config = dict(
    n_head=8,
    head_dim=64,
    d_mlp=704,
    positions='rope',
    lr_mult_down=2.0,
    train_tokens=471700000,
)
MLP neurons of a small language model. Each row is named by its layer, matrix (down: output weights) and neuron, and shows model dimensions 64-159. Each number is 128 + 24 x the weight over its row's rms, rounded and kept within 0 to 255. Numbers have three digits each. A neuron's up and down rows have the sign that makes its largest values positive.
After each neuron's rows, "fires before" lists the tokens most often just after its 100 highest values on Wikipedia text that the model never trained on.

L10.down154:157154108093150110142110110107092111111129160135118125133125140134105160117133165149141137107120119136145143185104134134129105156137114148155143126092118090131102092200135120092182119139111150109155123100068102137137153134141159140090162115183186115162114101122125125165118117133097107102
fires before: "ent", "ents", "y", " the", "ing", "io"

L3.down238:132165058142128135154107137117149111107164117168135139117190160142118132142147158132158099060132120142150134095117127150176141106131159141112112101101069145110138121138137108140174128140106142115127104156142085112188154110203146129143105093158129116130113117130131128090140104141147115119
fires before: "9", "7", "8", "6", "1", "5"

L9.down367:131157155169135080117080145133114116115149121132088128111109137128135104093145145146109142147173139116097159101113130131108101119103103109141156155114107131168138128091137128150089090117138102119152178114143135122154166125138128108152138130090141142139162116140117123097125142126119169160
fires before: ":", " of", "or", "s", " ==", "=="

L10.down65:095109119170118172142131088123164107105133108108104098138118087106099095127141116107111119152130104132108120131169069150148130144105136131093126133098126119126140153143118134085113130119119102160124124143134147139122100110130106148138141091121115140150172073127149138108141090156156133097
fires before: "\n"

L4.down343:154132145099094109112092091157134150162179079121128079129107144131143097116100119135105115086132136140074156122138121111140139140148128118132105179133141131140142175145118147108120088130144114135162184140139109099112135131112147110112162152146110082147126138141157113108141146144125091125
fires before: "u", "ut", "o", "ions", "or", "ri"

L4.down337:132116128124127132134130136071123134108112166132144142134136112175117161117118102139110111117103122100174109116159098119104098171166091144131140152143127152064124096141101139116153166124098156108116129127188105116110114131192143101117118121138142086145145127122130112124096116138120174131
fires before: "n", "th", "g", "ge", " d"

L13.down225:095126104129114124104173119150112128144109124125086127120132109167115160093102108135128102121186143125118141119124112138114079141171116161131134116108104136146110133119172151117193119086105123138121107143161155143123137155159107095132121126118133101117111089116136129145139129122098122143
fires before: " |", ",", "00", "."

L13.down624:117129120125152173114083142098132116126097129082124101112123101134110124110132135126147101130139128151167146123136091184131126106121111100126129127132105104158123144176085153152135090130125117141118152162117117146123109123121124109145128150074104170110126173123094138122127158110129132146
fires before: " to", " that", " the", "ly"

L3.down484:156100123131130138119129161150125126156124143093118148130135091088116150154120070126154109150126098114130110143168076142127154164119141084153115091137140141126103124115151089116137103094084134115100157162086108112122143150136127126088157173164106137146108116142069126105127112119155116120
fires before: "ition", "ict", "it", "ed", "ward", "le"

L4.down454:145087151079100141151116111160109119160122093142103120146123132104138118105162156134100103156118071102107108105121110109135142103105124108111156146090117085144114114153110138115128126143129141136146140116137142153105140201145115137130147100110167168123140151146142111093121165121113114144
fires before: "ad", "ague", "ft", "g", "vel", "ar"

L3.down474:136160119083129122114152142109160121123138128131167091119137116086115134092143127154125102149141117143143138134132154145171138117096147145141121128150178081144119114134162154127146161142179125074101147097146098110102106136106109149113077126138116124151117124136114125131086069101118100115
fires before: "ion", "ial", "ies", "ular", "ul", "ard"

L13.down436:172086144098145128142164100142127142128121124106125143183145107126091138123162141148080113150108134094141148133137130133168150144115100167069118134116073155134113113121156146103123160110099137104161139156133070127141145107135130156107111138169102113093136142137101111143131101117134122115
fires before: "ent", "3", " 4", "4", " 3", "ter"

L13.down9:129128148116136133106107102128087120146178127130114143107135148120144119138078148146137084098122107059161140094121134155103162136125142122156077142138084120151147125109122120134101115113167146113133111123115137114122140162115128063179143105152070115132148123102100069135167126104170142145
fires before: " a", " the", " b", " an", " n", " also"

L10.down691:146101128132117115125106107118042150161126130105113097125153174074108124161149113085116106116117161123114112155148167152121136124121095118123109121105153108115093122136137120154122099119115165137142141126176098140132121092115117071151134129086108125122158121146131129157098133123130148106
fires before: "\n", " The", " In", " He", " A"

L10.down507:120093134112117122094143116097103139135117120075107151167125140170123159134082144154106061151115108113139121128142124113097140135143130111121145165152176107137122130166132121094113156092127149142105123125110143107134125129094118165133135079115164117133133171096116106112155127074136135160
fires before: " the", " his"

L12.down171:134134114130095122099142105142176138093127154128148100151088140137083117156155097110121144151137117155104093135163111138152127103125125132137150138134117133128171096135108158114111112110143120127139150113165096113108093091174078154138140114149188103142157155129158128124118131110135178104
fires before: ",", " as", ".", " to", " in", "ly"

L5.down436:112134070121114134158129072147115088142140121128149126140072105112160109140107116137148135123159109098142180107154121125134124157145145148108083126127184133120169103143137105145124160084129170103173121148116132137150154149123106115130132122157119138152148081123118117150132122145139110102
fires before: "-", "\n"

L4.down461:103183143156107147105100105124132135159124156166166158117123122096176105142134100128087111087131156139151113132128156148138104134114137126112141132115103149137135120181113114104162106146098152110093116104147121122126110127123133104115147096170161140137165122132117074110152144168146123201
fires before: "ed", "ual", "e", "ing", "er", "es"

L12.down392:147060118118109167167160135123147149105144119107117139107155158116145140091137150119132120102124132149130168125121136126094103135154174132177127146182112090102101148137101131150124155119139138130163097085101141138127115118127125114120100153120148129097181132134175175119191105125114094143
fires before: "p", "ated", "port", "ag", "age"

L11.down697:132120130147163114112120116087150160091142185103112141136147134121126155160136130148159155155133171119075122171130126121175087126155126129139156146114117115125139143153138119109135107143117102125125131092130153140112113136125113143144150134132122141179104167137113129095138156145112123117
fires before: "\n", "ing", "al", "le", "es", "ar"

L9.down547:147153135183144138141113136161119147073159121102106149166125145168156166123115121134105144103129136159066078124136134104132178109161161142145141181106115112125126160101135140129146086144118181097151118146118126129141166111127145181120150120126162112072141139123150075165165087134113125111
fires before: "\n", "-", "|"

L4.down135:143132123141132151163135079097120161118134138120128133105157090120121156127126161140112147084049151165111130133123106146135161105099146130120142121169132126127102130075098126066095073146119121157133149145106178136131148129140130134179175137149141101164132100137135165100126120113139108128
fires before: "un", "p", "and", "iss", "it", "ol"

L11.down115:143146115087142171119142169159097136141136107135106107139148101150094116121138166147144114142117158116141162127111090108132145088135170149128135101117148189121126139139141163150102104149146105101102110139136130129145108131156107158123106143144106099092153117117084151134147120129167144189
fires before: "t", "un", "ur", "id", "ul", "age"

L13.down341:082114170147128193148096106142102142176094094165115100109132137132119153109088125106113103118142125106102151088130122137122151160133174118126107203134118140169148115136151135144114142117139126132145130108085105126106166102128142117134156139160123133127105166138113093151093136118123124119
fires before: "-", "ition", ".", "ing", "ed"

L10.down67:089134107141096114147145093109141113066107089103127116175114113130116126096135128126123107094124097100118138119156113125156130159133149181131157155141084110142136109114126165098107104139162126128138150137142180101169145159133138079126119138116134147107119085107160137101114138154131100116
fires before: "ly", ".", "ri", "n", "th", "is"

L10.down598:107133118159122150121104156158106118129143103088160174138131152148125139117121111121124160117090140148158148129162141117167141130125120152091122080137076121141110135135093147118092119154123097101135087070150147149129175101135103166142118131125141143107156092162134186117124126119147142143
fires before: "age", "ed", "er", "le", "el", "ter"

L10.down185:119152099129118119094143134074153139126126126138093101132141200128167119149142139155151097147123148135125107096120115152133124090106110027160167138112132153138132094145107157150114088118123147116112128075089131173126097151149132149149140128171085123141137097105120122151172149109099127124
fires before: " the", " |", " in", " as", " a", " y"

L8.down552:137140118141151101126101116186121152129113092118130152129078107135182124181096131145149117144121144142129093127125135168163108116116124143166153098076150123135117113145114135122094110099115124140126114139126111149122162121095149156149135098152122135159144118116149084108144147109159111130
fires before: "ition", "ion", "ual", "u", "e", "es"

L13.down691:074123166133131136148100071135131100126113120127196154160133110160141110072124124109067177134097129167130091139112142158112146134125138155117106177177145124164149086143167146133116106161165095097153108163130123132115164148105120089101116159154144125145117165182142114149139131128141131122
fires before: "i", "ic", "ical", "ar", "ud", "ot"

L13.down543:121159160127132157104109189138158118100129124122135139115105151084118083141118143119173134180146130142165105120154144157144146133156117137094118172130133146130125175079122116164136155144131137160128128109126100131121143089140100138126117128180113106136164121127160134127161144129090157189
fires before: "at", "ro", "s", "ian", "ron"

L5.down151:146127164137135104155142114151125148165160106147156119083111120117056130103163101112159119111143159158107133128129132143152120094119115165113120125126136108140110124118148140153133180116090172121197143135143135155095134112129128115064106112119153095140124133128130112139143153111119104128
fires before: "ord", " |", ".", "ade", "ass", "ition"

L8.down203:115124165142078161151100131119132071088144133129095096159153136118148121127173133157137109116167119096100139140046105130100134122095145117084130132120123140177124122106095179103108158120142131132083110092141170148108117154124120126098149171172117117154126123110135132148130068096149132149
fires before: ",", " the", " he", " to"

L8.down133:127136123116115148092105118154127184125164156111140136111146146127135126156103090121118161084106098139125129133163151150144131140138152141120107173130104145150136104141131170098151097066122109118144126154109131086150102112173100135099136132120186134122157124109154146146066116164089121115
fires before: " in", " on", " by", " as", " and"

L3.down651:137147123133147124144121172129090139127159125149137116119153136142125143113110143101102149148117120133151130122174160148154147140084137134140101149046109125164097130147109130134130158118163110119167124153108142099118140080118130130138084145167112173106081144072112109142137147128105120166
fires before: "ame", "a", "ome", "om", "ies", "as"

L13.down264:192150139155181103128114132115126132129089112148087149109149101093107160130137192145130143161150149165122146147119095116097090142128095117167120126157111113138083126123088117155087140110139109136146087178142159143135089154135102122111121109142092089125079105100083119117146178144141152095
fires before: "\n", "ong", "end", "all"

L3.down111:132105139136136114142150099119122135134124146193087177128123152096140121116101106142133163128127145113113152152134098144111106132122118142111143138142159130119087116145112138120145131084111123154161100126125118155124126132115120137146160146129118145117141108118120132056110149151148134142
fires before: "\n", "y", " ", "ar", "ic"

L9.down630:125139106101135092138132112097160078104122133145169125091140150113138143161092113116130140079067136141174160152183123105141111097129141116129113159105149133121129117159115082163115128141092088146132110139158117118140104092121117144176153082139134120145152111205127170139126137140099097137
fires before: "ia", "y", "os", "e", "ian", "ic"

L11.down149:155189142164139133097106126133147115140142095110104134138143081149085109126104108117154125131129128156138129138140117105156144129098141127113158117086114150147103121109172149108113134127155125110147150143060152098159094130163118159136115134157162136138134151117122098168102120157135170140
fires before: "\n"

L11.down306:179111103092138113138098111121137158076136124145133137147137191132071110128102158124134139159170092146125141084092111121122120130133148166122104158134063142136127115106126163153110055091141118140132145143146125133142078122130179108171172129155156128147115137127118123126163091113128094135
fires before: "ild", "il", "y", "p", "es"

L13.down256:147147101088133073138127124159111098127132139115110134113124121119131141092130101121094133130080160106127144097127124141166110122097143111164126148161105096110167118157082104144113126107172119158118130143140103151120135123093144139114117074168131135117109116139128115100132162154096119111
fires before: "ia", "ian"

L13.down75:105154156134144112146126113091116141091125128127119133159089135145112074089157116104124149178099111098078166100144150149163099120145109149097177144124157150158144118143104123113126119131126112116108144138115185102126145144151154117144110121092133106124117120150138092153130122134130111166
fires before: "or", "ory", "."

L3.down226:119169112111092131092130165157111111160121177180090137102131147169132106121083105114156157185134115113113146141143138146095093154109160130123138151087123066145102159121127126114092126127171141106154086125106132088133141141140126130147084124150129133121128116122113165132128164155119098132
fires before: "ed", "ion", "ation", "ing", "ric", "ions"

L3.down559:132136115144133128169131105117081119116144126129103146123144089130114123123149128137152113170107127133120176155129105130107137119113129116143138110087142096094150138110139131137102139138162149133111108103121161090162128121148111165129137140161160104123188131173154127094146092143148126069
fires before: "==", "\n", "===", "The", "In"

L13.down1:138132111117084128106125141131132128117108156103151116118121154145136108117144150130125114140094167123125103147155163114140072153127160179148124129139116115145136132120114127117148094077136114171146112129108106141132160108138145079100109120149139160125135114134143128147074102178096110103
fires before: " to", "ed", "s", " in", "es", " out"

L13.down320:101162084132129136140149150125119134116124129115127126157138133153156138128132116108122105141111122130097162132065138105141082133110107112136151131176120128127085108127098137108112154110122146123109173126110114092091100139082097140114122118178180144134136122118103167149136142101151090129
fires before: "9", "8", "ap", "am"

L11.down151:148111194113128141104165127097140117117129164092166137075110150102120124107152134120155127081114123116106150106125131132116102103143100120157097147100141110117161124123118114148107108102186132107150140107134112143116119154138142149136116131117119116121149110165112142072116133165094110142
fires before: "ia", "ian", "7", "6"

L4.down410:114112083109105145161142127099146151120156120129125123160144123087149163179111110156130123124133142143207142127094130161139151146084138104115136121122128146139112139082149145117170092108113146106131169117124105135087130134119131112136136156080135100141128112146126114072108127144140125144
fires before: "t", "it", "j", "p", "s", "l"

L9.down292:127118142146104129115143073181109137120137156165129139083098188065150126124110145191127109145158132126125138138122167116146170134119112116136116127096114075118094122174126114111125061119090139170103128144129139181121134160120109118110129129125137137135095128122150155145083155145096140127
fires before: " |", "ics", "t", "ic", ","

L8.down59:120147116077176135105118139111115141104100123124147151117132141100068119138112137138126147096166195095136141128145113178143126160109129120147107135077161126119110097182128111134154140128115107140104059117109146148122134149123145120177159117094144137121103094084132127112130147107139164144
fires before: "i", "ing", "en", "s", "ce", "y"

L11.down467:104144123157136161119116104121073126100086133177122138108153148139111153115154161131134138098129125158144122145101110155155123111105142147152148099143098157171127107123107109112106116075150137110140120108137100107145136148166142148122132138183108137150140104127131127099130114150097076108
fires before: " of", ".", ",", " to", " in"

L8.down186:143130183123146189162117132128111136125134098092138088113093157130120115126122121104126171111128116151140109166102145127192159155110129126138174114098126131131170170130098115117118143133137119130109159149119157134113134154135159156157111127128126102152111128133112146118125130126138128155
fires before: "ed", "ing", "orn", "age", " of"

L10.down200:146159130102151120151061143115080122153130104146143106130181155119135130096109111173123153123169141105148164173146130176146119125120122176160111126136133107119078060147124103116140097145135133123141130151146097149110113113142107114188155102114153110153155144114185117138152132147133198154
fires before: "\n", "y", "ical", " He", "ist"

L8.down124:124111119149129158117091131150111140148160123110144069164095126145130134147153113164134139103111130112141120109102120148120134141163131168097091172101123133179122102118088130117128162145120132116115136123115120139079109091117109150087092093136094105130116132156113133144124122161129077126
fires before: "ing", "s", " C", "==", "ings"

L10.down193:169174127155195123127137125136133121143133119114074158097157117151116138105142129102129127126153136112124126131120165127097115138129137171109105105105067109161143141121141128152129117141168126125091100152109165197134133120125114144127143169135149101079133153127098113120153149103110120162
fires before: "\n"

L13.down151:139145179120135138101094111145127111102148125171102152171120119147173094149095120144146150116143137145116114114125128130119082150153144155154114115101132099119110126166142157137177137137039132157120165179155110146106143143122141181109134151150129108148118119170143121113144130123182116093
fires before: "o", "overn", "u", "ard", "ist", "ro"

L4.down169:133093088143122196110155151146121135133168139154131125123101113150150143137112121126124168090102113162099151136125133152107134130101147124157133123163104145139106147101094152111102126136094175118136138124131124084151088136089133126115089084144133125124092139155126118136132118130133131167
fires before: "p", "port", "ag", "ar", "age", "r"

L5.down684:127159136167197124138102097171114122101112078151170126142116124090140112142133092125115202103110119140150135142145149132144133146130133125167126094139120108115150155144149116094139134117126133153143121125170156101109126125137106108121144115136146120100141141166131142138126152092140140135
fires before: "el", "oun", "i", "ar", "ual"

L9.down12:095136095134113154153166119141163119140138142122135151138123112147127119113105074140132119054078144151118136167108121114107139119104129133139182150141110106123131135061148169146122114187142091137142141129101111155078115097114112096123160137166176114135065084125112125116132119134076107131
fires before: "7", "ro", "8", "way", "9", "0"

L3.down609:099119123106100123132115159142113137133166085143122169099109124086144131100170160105110143140122126151137141169136095101119142153165116132096089069111115163154122085152134168143117162124128151100161139127170124128082101122137144137165147153119112171097169102114146116168091140127113111142
fires before: "le", "om", "olog", "c", "ok", "ad"

L11.down74:136123135122122153145102105076127126109106119140124120139179126128125140135128106170171128156088128130149113144106130132122146139086124143116115172109124172129130113098137140121120100119094124111109129151102146153078113102095099083151141096151098106160147132102144106136144097134151108147
fires before: "il", "ity", "es", "le", "en"

L10.down546:114152139140146129102125150196150102153127105134103162161138176188099132143084118141154098118116117130115158123143135137158124144088103102184124138097124118117143105130102101098157128099143099129130138135099120164158165124144116142107137153110143142143120104094130073112169133147092127105
fires before: "le", "il", "l", "ant", "in", "ed"

L9.down593:090150119121103136137141124138117130151155115139145111115142177120107150115129141142134173139110141090125113122174127129126090124142172102119136147130114115138098116109128077130092187076096119171102110113153112157115132124146121154146103162157139098131103145143131133116141111144086102145
fires before: "\n", "ric", "ed", "ion"

L9.down309:134148159114109124100164162103138125127124147142140106166079116159142137121166152116127129104112106165150133158124115110172101101122150118080133096123092105158140142152117132145113123117112106143124172111108093077147127087117124159110098080137155169140128143139100126125144137160135125124
fires before: "ation", "″", "at", "ational", "ate", "ations"

L8.down621:106109162106162139096122121073118111130153123132133108097117119148092122112131147150133085071092135166118113108129134098170144168119129116113112143106119127127076089171115090148158084160128120098150143147121099109142089124135166125098110124122124131118098103132141140150125105140135126120
fires before: "er", "ral", "ed", "ate", "ation"

L11.down506:126180128135117098079151147144130139130105106132075115099149150130139083107113107147137112148141101131078145118168083112123113080143113150177102142131153112152086157140124156139094060075127069129157088096138142111088135138127098146113146140172118169121108147137097126115159102119150128109
fires before: " the", " a", " T"

L9.down21:177122098136110122125094144109107145132100105164152119102126101134126105133152088114098131149146082120142126119107112094118097121138161119138190168123120127127109105135118127129145172126132163138162108124149142113141153145138133142107127133106139124118159087083147154154132122114131103095
fires before: "ge", "g", "el", "y", "st"

L10.down368:118166138124153135126120126110110126151130179083137160092110127121143110134146135078155147189129104122125107127125142166146119142112096137152085123145174102089126129148120157132113098116119085140090114115145113156139145122110141128159114146125129131122114138119146085140142146139133094099
fires before: " the", " E", " M", " a"

L13.down575:119149120098171140120141135082120094132122130130150156146172105146085107134123168130122160096157124171152124106170130104093131140129176125150126119090143131155154113149127124107123133122151094086145099112094197083102093156094160092134186104163174100129081125164141104120106139096109143141
fires before: " |", "ing", "ey", "ore", "n", "i"

L8.down588:148142125078129131139129113147082081130134142149090166172089070119127120093159088130097125138134120158130145116113145138120157136141150067150135103145122109142132141140156145099123111117090153132129139110132110112103106110119124079117132166109159137166089128122145129101115177169128123148
fires before: "le", "any", "os", "et", "an", "ess"

L13.down220:133145123153120156107146135148098153122137142169106148145087112096115116124123107137139123131123122131091128187084110125104104123107145109113080123092103110164088166120116151127128133130120133150121128131103116121109137112117171144130176132094119113104131106079142075141158096134158099112
fires before: ",", " 2"

L13.down584:136176098136132133137149111119089093152139109156117131135164117099095145130098106152134131127148140130137116119138156162146097073114095131112151153145113124118123129153101151145136135154124134135129079148120152128194092147166133122160157128151147123079131107165110160149176110103126135142
fires before: "0", "2", "6", "9", "3"

L8.down71:153150131176123108131114133169131080149084137146118079156154160092137097131141110145128178115076137126113113165135140117144114083111086115140129147115140160130126141131150094114135108060108111107103133130065130091132118134138134143142111128116135144122127126102124116166103141098142121120
fires before: ",", ".", "\n", " |"

L12.down650:115137112162117125103115108128069105118109173140129169148136090144133159176130118124116132143149109157175100119122113104123147147113128131132126082143101187143099111119145119112148103094170106100122183143121156120139118112164139162130121078155155137113167137133118140105152132177116209084
fires before: " by", " in", " to", " and", " as", " from"

L10.down384:099106139124133160111132167103101141162128161125151147116132109132130132113135109113115100146143117111129146147127096141122158143080150151146089148147146113177114112121173103156138119194087139109141115103130117131142127159100131175134132172146180132103142097104167056132133097181103143128
fires before: "ed", ",", "s", "ing", "eng"

L3.down685:115144142097102105150085141134093082139150129138161074111121109116091149160147157125112152131111106098081130127103117092167117109126145174097175080104110114086091151170110128109139161150110163135148096104124140128115133101106150136166090143138115108122121136126138131132148122127148078133
fires before: "ame", ",", "a", "ome", "\n", "om"

L5.down498:080103167094095124132135110116115121157162151144132167089144100103127167139124107121093106156106149104142081122111135122094165124127140116157141139166114115153131100115136141160107126120116124129128103136106141143137162127125122108150119174142118143103099144123135141095158081115148130143
fires before: "y", "ing", "n", "e", "s", "ed"

L13.down516:118096141136117146149125159171142090124138088098127135112138159125140146120129142135188160096125109130139152150116156081149126143125128148138150122106111133154146115154115131131147105128123130174082147119082101130134114107065125123116127147165128151151153143155128099135106120100125146137
fires before: "e", "ing", "ed", "ement", "age", "ion"

L8.down695:143176113166172151122096143154104098127142124141154121157120133150145125114168146142126143100103117152167160118145130135139095109133140157096130142148152113151146136116142088115101112075137144154134109153096115132084135111168148147132107166138129128148117135147121130129115126125109112150
fires before: ",", " in", ".", " of", "s", "=="

L13.down585:107087121127135149154112167117109098141162076106117139136130102102132123162115083140172136127119122134140110126112146134098111108133136115105143140103139082109133078146128112159110084116134157162111103115142084125139098172128116100123142140194123089104121151149113119122133100130101123117
fires before: "\n", " |"

L5.down247:087139097139133157114090083142144178158123070126151126087153141104104101121121167142144157071074140141145097137084097127128166125156165131132116145137146142134101086132137145144144124141150120100081163129127125110151122091150154137131117122144112135092123098110133131139084121138108133110
fires before: "er", "ral", "ran", "ial", "ed", "ing"

L13.down291:113083127129116108104139111115127121092097156124138119098140099114079146095118140118120106129106121130102194143157119137144156192181102133122138112120150113133148112130152156129121114108131095135109085133094141176105114136144138128133130121134131138108128138110133131114127127155139115116
fires before: "ch", "c", "che", "s", "k", "ce"

L5.down294:156137102130138127135168111167138126149171149109118145143166153124113129098104104133137154165141129149107140158150151093102132136127130155163200144113129101162132122120171135144136168118120122157133119170134166125105152119139110146126126154111150112170101161130111120093117115163093086161
fires before: ")", ".", " |", " (", ",", "10"

L12.down96:106106144162081089098130131152168085137105136087115102129132162121148141165091098135146069097105157147119128134172110120129114119109127178132118136137134110116152102128103146127098123122102074163096121113126094158121128122144114168163123134120122142166155167119169151161106113138166147130
fires before: "es", "al", "e", "ing", "ment"

L3.down145:143117128144155147109125137112142120123191112082126134100143200083119166093157108138146118113130145152100087117103108156141061127103160150131145138184161100134144113126158124148101138128169140121145157112124137125149136115124093183095160110150172132145130110164110152125094099103115097119
fires before: "op", "ular", "ul", "ion", "ard"

L3.down505:113090096138110152140132096155146119094154132127091156106145115160091118116131138111123098131126117162114127119087120078157139116160167078090110134134126193126131089112129105180070138083136147145084122073185131155097086111108139149137148122146135115102123121163089148119122120154146130139
fires before: "ted", "t", "ed", "ul", "ular", "al"

L13.down489:172156110100165126125097144098117123149089110117151144132161112131127126143148091113082126086133119145124165147151111098111100081096140070111154118164147174097166121134157160144189125120103137116115124145126148105148141098112129159113128102119117176133108102157118149078141101134168103106
fires before: "ia", "a", "ity", "ic", "ust", "age"

L3.down537:168117131088110099139134138146087143145115112125155113113160141117134124155123118187119098141150117130119105134132089165127132137100122140067099143135125105082142131154139128162127155129133123096150104120163087121073128102142130175167126103104135129125073141126135131136104115110107121132
fires before: "\n", ",", " |", ".", " ("

L4.down184:114112125111177127133105120108157119127099124110085138078133129132153145125131136126137117147143131151143140144120092120168147146097143124139152165084130136125082137151115107099181110097114144066128107126117123150174099128124105132102135112152131133108127155119112129130138055067133140185
fires before: "end", " the", "em", "ack", "r", "ent"

L12.down101:106121135115130105136118115127127145120110137116116145158146127159176123114116130129177088159105158098142128115148144145141148136092155140163123087160141158145148121134149113091160085113182130142128171141088129099125129114125100087149155144123151133151091139151139124102119134125146131131
fires before: "ed", "le", " of", "ly", "ess"

L13.down69:123162115144141144141174145108135119141133147108144110141145117134158107115104137138123148158110132166107151111125122146095140115186120115089112158083106129149157113082133114096133128093138133140140113124129117137092110122134157087156139171146121117157127130100158088138121136111132106094
fires before: " m", ",", ".", "0", "5", "00"

L12.down400:144120128165121125109105144180125116084110150143129108088151145155128139105131138124091086130104120165081155172177128125160120088135175158132143111132086156125132144101118179155129135085187140103139164116147094144106131126114145107139140113136134131144097112127165141140129131129083121104
fires before: ",", " in", ".", " to", " and", " by"

L9.down595:115163142135138169090161091131106118135156132079135142160136124143133079114125076125134093158129124117127144163111115105134141104156130133126104131143130116095142122098140138157126109106150137130096087129102073138140135085155093130116151135070101106129125166124120143129096124117145110147
fires before: " a", " the", " his", " an"

L4.down671:152093093163091148141125113140120076109078103094150137177096159109102132131136114134170102083126131134103101129151123099159116140114152150116127117128061127127137096130115130150149119147125098094132123129116105137098120117133120107121125109114142119132146110122092121139110112144129119086
fires before: "ing", "ed", "os", "er", "ings"

L3.down504:107146134125086100145149168142144128106096110105117126132098104159170138121096107114109150132100101135138155203127095133169137141150133170152148102150174095093122134102106122126105090151111065146133147119085144104124120118096165140143157123157097119141144129107137124145086135126114130101
fires before: "ition", "ict", "le", "ed", "it", "er"

L10.down108:172137140140132134142108135158157153133157128141117130149101166106144105130154111113131154134134153121140123117082169079109106103123157128077128129116110064161145114118165152116165192105114119088147165148123131155117119126139143127147155147115160120143165119138105161142145124098156106129
fires before: "\n", "ect", "The", "ge"

L10.down428:133147110144134147166158107120138121122173115099124130152106100120143149107080119112141134131129110156117085134165130129092104127114140169119105160108130126106133101147112139097122121080180150121143082125108113140107082116124104128128110111110169095108102133113146088159135116136096128131
fires before: "\n", "|", "c"

L11.down585:124132075158179120121113138145097127156111109114075120135116103100080136129161159146112103104134121152093167141175161086147104089154156085107137133151103156119131095115165109156112123151156130128130124100134131140183130113158092135123135119121133087128097139108129107114124170121147167139
fires before: "\n", " and", ",", "."